config.toml
num_hidden_layers = 10
hidden_size = 320
num_attention_heads = 5
num_key_value_heads = 5
head_dim = 64
intermediate_size = 832
vocab_size = 12466
hidden_act = "swiglu"
norm = "rmsnorm"
norm_place = "pre"
norm_eps = 1e-06
positions = "rope"
rope_theta = 10000.0
rope_fraction = 1.0
qk_norm = false
attn_scale = 0.125
bias = "none"
tie_word_embeddings = false
parallel_block = false
init = "normal"
init_std_qkv = 0.0288
init_std_o = 0.0358
init_std_up = 0.0412
init_std_down = 0.0412
optimizer = "muon_variant"
learning_rate = 0.0063
beta1 = 0.95
weight_decay = 0.0
lr_head = 0.00411
max_grad_norm = 0.5
warmup_steps = 200
schedule = "wsd"
decay_fraction = 1.0
decay_shape = "linear"
final_lr_fraction = 0.05
batch_tokens = 32768
max_seq_len = 256
doc_mask = true
train_tokens = 449300000
max_steps = 13712
dataset = "wikipedia_en"
MLP neurons of a small language model. Each row is named by its layer, matrix (gate and up: input weights) and neuron, and shows model dimensions 64-319. Each number is 500 + 40 x the weight over its row's rms, rounded and kept within 0 to 999. Numbers have three digits each. A neuron's up and down rows have the sign that makes its largest values positive.
After each neuron's rows, "fires in" lists the words (lower case) most often at its 100 highest values on Wikipedia text that the model never trained on.

L7.gate445:512499474426542463413499500559467594577459492440465463488521548498437517569501571552501487531506538552550495488576504487549430462531516493511534542509517475565455458457457508521511463476481424469502440569515458487521477502515456487527512444393522521505451504489467486541444488520454535508443475536467492490454518444486557475488615570458527499512494514492537499523475512496494528445403508525514459583540454495533484419513422452444519544482505459455508504504482503551501516498435512542486519542452536451472468477490433515500450506460452449489401499548568532566528601486471524445450501478498502471463508506546466504484504536576432498450469539548535503469602512422480565475527537570548474489444565476523476521542520447518463491479480450491440519540560481467503529470415509
L7.up445:532523485522501525442458559562489521524567492555433468456529515483515563462459418527445525469481468492433497502515541524475475521436441421470526512594511474467502591464463499514566516510494478404449510512507466449451476485546484481530542501520557541492579510519494505427442519602501545476484504504563518531583565524523471601447447551503449520482493498435509488458480488573581503494550503446466448586531510477556525487449480509478497551551549526505489465514539478455473484550496530521505528501444478541517493547427510549425471492496487485518528438482487520527480517447505535387602470437563565571488514496504494481498493552499511545496476523581509549452562545519536461479520525590484476454522482470521479536520530501452528461485434477545453513510539526467498515569454484
fires in: "was"

L3.gate309:484477548518518537516605563452510532524500540472465553489579535514530517450508534516528557494529437537517504535507517533511599554529514541495464579459569421516412444474523534470448556528383473459537526579566510494497509525561472482421477464530538495447518549508521532456538500495547501425535481517486473490511535441478541505599566522453562495475440472522473508482545505538483491583519500452524538434413507483523479452473491517523484521502511523480485536500521491567483516435476506562506560514462493568435519494532572443557556513480479492496571530501430465516529542496547461517501466518508493496584496492505470464520500502486518506474497502561527459532527530486551449502519476554463503487418564502529518581577467497494554479498549490490412582488555564514579436541472513
L3.up309:511533456456470469515515545493475547478457565426483417448530479544463460528503452521550556506505528460481502552540499577539513515549509536474472532523538472465566562521502495546499490533539493518551537594495458487503512468502537520458424509480503477535523526518545504489466516531474574525511608447509450592521577457486454515490458563470504455490522559456579436467552541504488531475494495431461454512473514605490516517484445461566562386491458526457549587495517447530528477488471518463505480575530436590516446475503538485484513506540526447415533505516455490485501497481477526481507439578461560472454499484418542520494532439562496478555474498539452511514514522577454456529491490440418470513487543479476547564560519400551550502515513529570542479420515421525482449498477508
fires in: "united", "town", "athletic", "city", "district"

L7.gate414:508547563468497506507510472462492459578452502500487474569584466513577474498474538446462463458466469491478527496527469447430492531475480500541544449523514555568509470524528508516509519537430558539542497440535499540546593537438486553519468441536554494470507491468491510454562460471523588477469507482521474444514503538508520517514496468499453539538539545550395486511473468473522456438560531566505508569536422468540489427487553494467479499483543548573540515506423458509445536423540458521525469459485493478536528486582525504477497512539499525458547520465525528432523559506612504461518503491481528467513500512608466553481446539506534465414460518487519468489493509536462517562396420519497517494534440501463555550464520497569460505525463481554490526471515558507530488524503450
L7.up414:524482499508497562527523528473514488528528560480506566560502508501510509565541476530463501471460466456603451533588507534522501570519498505502517459529431475411520477571486515524524536561423545525533469552494484578508481483471431590510500488538529493490532498467442531522533557521506566497458578484472416495526400491487528555544516497493523440542439563498547521474482474486456481549475586486453466492505490483427499462524492466556470455476486509474484519503429393466486563476486496567541524595471508467486550511517436555468493517459498553505488527491552447532554539491470477448549425518511583563521511487523459518471438497508499552452502436471515544560512503441453541484500513517498428521462534504505497512527485515463428498556466462467487554537550516531488497523547505
fires in: "about", "than", "approximately", "over", "almost", "nearly"

L7.gate41:416507518516493465403536488515536521550543417491463501439547560455556457440493533518573513519487439506466483454513501564565453552532547549521486525476492502460435516540516527488503457508485576507498545463507460496529509498453453575532522513529502517477475542527540459544553523549449507526591397526518501429449637448488524545519490509534488494514492508460502494469468513501528506554487529528462547467465474494542474520474412488572488505557479517477516483510523478497471495424506449528526503476451524523503560483475425506542511488485517481492563528482520465424456529477529548533512540463493497508533462457540509569510564490569473501556451475532472518576518463515482530550495464554444533631473461500494468508501513534500537528540473505522499483540557445523487488454509522
L7.up41:442658522393510542467512500554515578511525501543426516488509464521508523497502462497519462480463482501503517520474534493529519511506524574542536426532420524557475493462555480538527441496496559497435476530506504479435544525505510447419502520544441489543590493534510478537561515538554565495460471474459580575519501458429495498517467483529475484491484538468571517478518524487528515428556471510512513498498533511523435500473493564488462473512547524486553524514548463507453552489495562521514483494613470458493521519531528472494541502533522492512465501459565564451510518482485479535472450534443522507511477493450543546469443514418458488444485436529559503440499456466504483501521437537485458430585521487532469587483524509565426391496547505443547488516468499474486518548509479
fires in: "they", "we"

L3.gate590:491480516500481498490447437560527570522527524511483526522533490499516533478473463505509530528513495507454498438545487402479488509512527465552505624512470491509571516513501442445465445537530569445540519525524538538524428506460444532469557514491450490531467542502506470456462488444492500548514480506526521460490538478476454472551480504509529486573477545490550494460471486481466611435456468475527526501550443494416457503541450562446536527434487509482506494444459526498524512452488436544438497493532526497563507513519536519447542433541507538497465399473475448545433535497471457410500507510457449518483480503551487542502562533488497519512514485462405522503489462580532474461393374511508497521465544507392496469597519570476472522516526500504535410513565488480497515566523530
L3.up590:528544487578485525427500421493456516552546501414479568506487503512468572485547523460502492581545495461503452526521483484513473471428509437462570483433527473458483527546493491424529499516510459523498547475530550473468476485481553475486479445453502514520480515483507488494594498448399525527481505471553444462472560564522511476560512443494467457458534554539522534509435523389541480503520520478500505544490450520432524410516456543463478412449507515435525595474507542521507516545507542487486503526425573468503499524512539479474480478477542560475503533464603468581519530478439426443476481507496500507494505449509497489446505552525431400535517523546514525571502423538553475492549466466464455487467496495516494491551519464441441492559507513451531514482530487507490529575448507
fires in: "the", "a", "s", "type", "on"

L3.gate323:477533516500565545567422530493466409439417428554482530453485564476495535556452529507504445449467511521478554498499533462424442489517473548516488461453516518472512551535523479493463522436490531482489520520589514466465480456430539535524471467467501467507467441507495507484536488442527526511508413515469485445509447498448444507525499440491436528495497478416521553482516432448496540474489570505523470572483563517528464478565481520516526431544585503479427573521480508504598450517404487503509561509537532482460465446551470551461528449516547473505542442493492497517488485436649463478502548533451519560473416451473473537527505557490462546495515485463436484489430492462555482514506569524539459563492538463495516470450498495460433498492475458470574527516475486496490531520503497
L3.up323:484565455557498505435495463502437523471524517503502539485412539575495514532511457450536449494590528479499464455505490482544418526525522456571538469453520526569487494531457472493519473502475589516535423429497446523569557442517552475502550528544496547468500494488498477476434439481482479481496488567461455481502554538499511522481472527490489514488538493443542451535466540523524534506435537518504587562509452533445465521539564469487523510482540545596536455496512455512524452441518525487488439506519551496470514519430475564621457464503493478495584437507523517420511507541504550538501487479445458482458530529467501439540536547548452481468479512537556552437508511460537498564476506513505398519554519533401552456526468483453519581538537506534519509565492471522486450538414494
fires in: "one", "a", "two", "of", "six"

L6.gate824:507519401483472465492411507431434493523508488491454462549507505442485528434493476422446476496500533532503477548474576524566579492452471519466479479463518493522500498512461467406482545488451561442429473513550550531518481479547532518471425441450535506496491550476525446442451524449480482462407512518527477506483539499465569510467490549503559457500470561506507510532491521482430484597494479469511471497555514519535449531500524542434524584505483532477465514560496453505536474504479504448466490449493507484498517486450475534454456494461518536541472565432473526485484476563506480522548523357510508501472541499443515524513509494542469555504514520562508497501530490525510550524449507508472531553464574609565508569503534492511554447495546477486460515535525549509541504495512492
L6.up824:491508506448416429505513552505540553481505547452541526461504461450495546540442609433544442504515518544486561477469480468546553472459511502529527475440450564504510481587517455483515453548517546518463529510468556422477523511505542481475547582465527453470577484483473478452507502450496529478543554545459571537479532527506528489468512517529520494484528424482522484458456429481537501455524485503478519526521515439448510568587519503571477464485533458429562481543458531504499516517449491544546517439477467495514605550510425476472489485471564580498488466531538470506505485484467503592521517544534444489591479396546502483538500520565508514443460481550522512485501480554417502516525547531517494501534536457534531478495493520584528503469468551530432451550637483521557432477469521
fires in: "and"

L6.gate213:422410602522549506481532505509481475485403496489531587460452426471450477614481550525515453460524495495533474554468505414543453551513486489519509501514537487570505515570444511541589436467468486492453513500525523474561465469485478502479524505524487468485496497513478515481516483554468485455565521506427586507486476500423517486511541497477410449511526496489531494550476556453506502451473472554519482502508549497540534475537492455471525458540504490417514457560493550534434490514515487484448505524506430537512531545493444509537489483485494499527572465548506584443531461432502568560467459473473454451498537518567553529494560566514510495491516532561468498523470498437533484472472444526506492506475519459533512518552475504482490541538479464519426519517559429538581520524442439
L6.up213:454477514485505514492467445521512583462483524472511491517471535517533427538468539549502499573485480633456497501476516522561526526460490442539576522533511570530473526494424453467539504482512565466517528474552525516586522479476518451486501524488466458494516546571540529550529558453531484518486526475458580473456477473532456523483524538499501511512498480469474500490531493519505475594517576500491542507502469447572491414466496565475511473492582449482484468505477549432495465516530444438451476487522435481532439533495474497424496466487583444500586539504452526539438501529521453483566528489513462501459510457451555502452526392468554530445523502477487471500435490562546530422472490508492465516518499523488472513505472447497522488474505416554519481609471481502482483481466451
fires in: "is", "was", "not", "also", "are"

L3.gate622:536519530484493540493435506484528517476496463615450487579458526542557512466520552412512539523545538558457471526467502515528425439400514488571470478487454535453518497507489535542500497550513438472447496555540549517429444560488517511436563553465521459503468490558510491511471487569508478502452517502395453468475473445499456521480476486535505428476489509472476644455485438510496528534461525463519527480467571515528531564440491471565514599534457464458492507548535500452509492555445446499509484490530477475415450493470464419519550528501438509449497558474458505509496479494446570450571469494532486530500476499545485495551504541481485497448485522483546453519447509401491449484567548502485487532525532534513498450545506513480503468530507522481533517461471533529407520432513525
L3.up622:502471481412436491513505481451524495503429533465522479585502440506514456498497510504485495505548426516520528475531532474523501489480564501485481547415552477508471573493590527511442544572497581465511547558534452465417493484528553474457563521445510526481520484561517491558466539544476507516529484539476548568496469483537446474538527520452475494501537450449536540586555552538487568495481521431465535465497538473483479491469508447539521502516446525501587517529448463505522475501453553512525491581471454511496470475502484492453483510541520520448480465515561541417526461474578506448448549542558469551546506498456592512537429516520488485492475509515471509463474547451421530544444425459465435543500490512491522440501522514522514510594534505499493456424466514500531497484506551
fires in: "i", "we", "he", "it", "they", "she"

L7.gate804:464565440494546522509500499455414524482489492605539462516455443480398448505445470545489596498476497506520549513605500423489468491514449534591458523472546548499518540538500477506481606538469498539472464527539583486481512431521572490477519483548450465530514575522445470503513461485466451537458475480554511441497499575503504454530528446545502515542476532475468512450433459467474572523511538492474456581434452478536447458424436551472519536473490511502505520522529528459460544501500537513511516511468490478537460491472511537447450448502534554475543508502515479492525503427490527525518481531497461466532480469495483563500470563536482573436553550447575515522489494438475461472474438537509440505480473460526500530505548475513515519484460509519514530429470521532601475531486508
L7.up804:510542473516479467453537434536454588478492520508503472502520516495537550482462512532501532463427519512524536479539541424529517508514454556506437526407547428479486545504446494489454508485503502438526537563570477443541469511505548511530508457534492509569412452563530417515531543527541494559540401472550530502513507549480455514605474454497461519558561489414539492489436536504457549489569517565505488488529453536552543461463425509454466462537531495502501533488571557511508513493475470529404446547548443484528504537502436566492479449497491472471519501470611529511445488493502523554477483581544468475597573496489442533493477400491459553590532471577537505503566556478400502527512544508526513466508487572507520515480560405557484508501504506458489547490564504479543602545423526
fires in: "a", "the", "big"

L7.gate505:571459526582420473566516425516501489475474511500441439528525587495585515559512531494483516526429487519462472551570500495478468464503540516480481503520512448559564485457474472481466501496475514519487435455494519499538541517551446608530468507526538514495424546469451512479554467535517467531482550517490450477535482508493495434483461463513548442532538418483477451457516522385444479489444513487569526464482500559470469539566425473467538502479476484546493478528540460483484474514490502500382548499531497473534498609479498527497534492491479472456529451487509470507480337502530460495555489559470564527509503495536484572498555536518525509433492507506555528438486553444469508556549475548507529489535480515523450509507533458516486509511493492602488537550488576398513488467474493
L7.up505:517453479488545477465547522564529607538397460612441446455526499530490569555488542528504527526516436484501581540523438552509463526559526510575565514479463529525514497487533488476478545461564568529505524487493438495487435483549498616497507513498520511497483497558485465474522454524487504464510504404544545496469450570484477477544423442515486473498509476545482493467558431470491599491531551455416472533530450519403444491479534471481543430565516522441542485536432509486530467466440484434476454540504459497512523588466508562463479483531578532557489500513537552528559547515517492521483520479471529572563494480545442584471523522494530468425477504515522510536456536511504504451451427522482525538500408516522546484489510459534556558554505520499503484529482478483521490488498460
fires in: "is", "are"

L3.gate278:517484443500485532490473495572561488400422532488547476524528571484538494505536479463545609482502437513444516481548503462529487523520565469453495479470493502424527499557510494547529508458477497439470504454538459558477498521457478417552504487483522465519537533569544460516497498464531530425451521522458486504559532458521454532566478488617571546452565545464452519487439512475576520439437540481582505596427492552435465530513451477607457518464482481459464418468559482423547450479467480571481461455578539485492511447563507489538506424476530541495497456526545530510476516538538471510496498501508503499473483453479479497485572472477533564522550528488543503521516464412519485457459530469518448474516489482482531545481562488536545508564451528541429503554562524488546482516467544
L3.up278:517451478539510512477589322529474484491533479456464548535471517525463508584508458451565442498499471462517587480482448445502469472506530470490490490425597453425499554509536514533545576479535468507532485480523543519519505482503505392529485451561507558464486498523514468475537501498561539517510537501499471482549546494449456481537526468462448521554520478499482551450490529542520498509490509484558524529517503560499532442491472512494484532544445448448507450535550490513519503466477452489480439448511468518494582504519522479523435504434545526420505354481412530517555546534448521500532484507519542428511422436474476492512552518419526434498501474499448522579454521483487559442451464574551526530444471436555462522527511545487421498506540527509502503503562512490458533567435518
fires in: "a", "of", "an"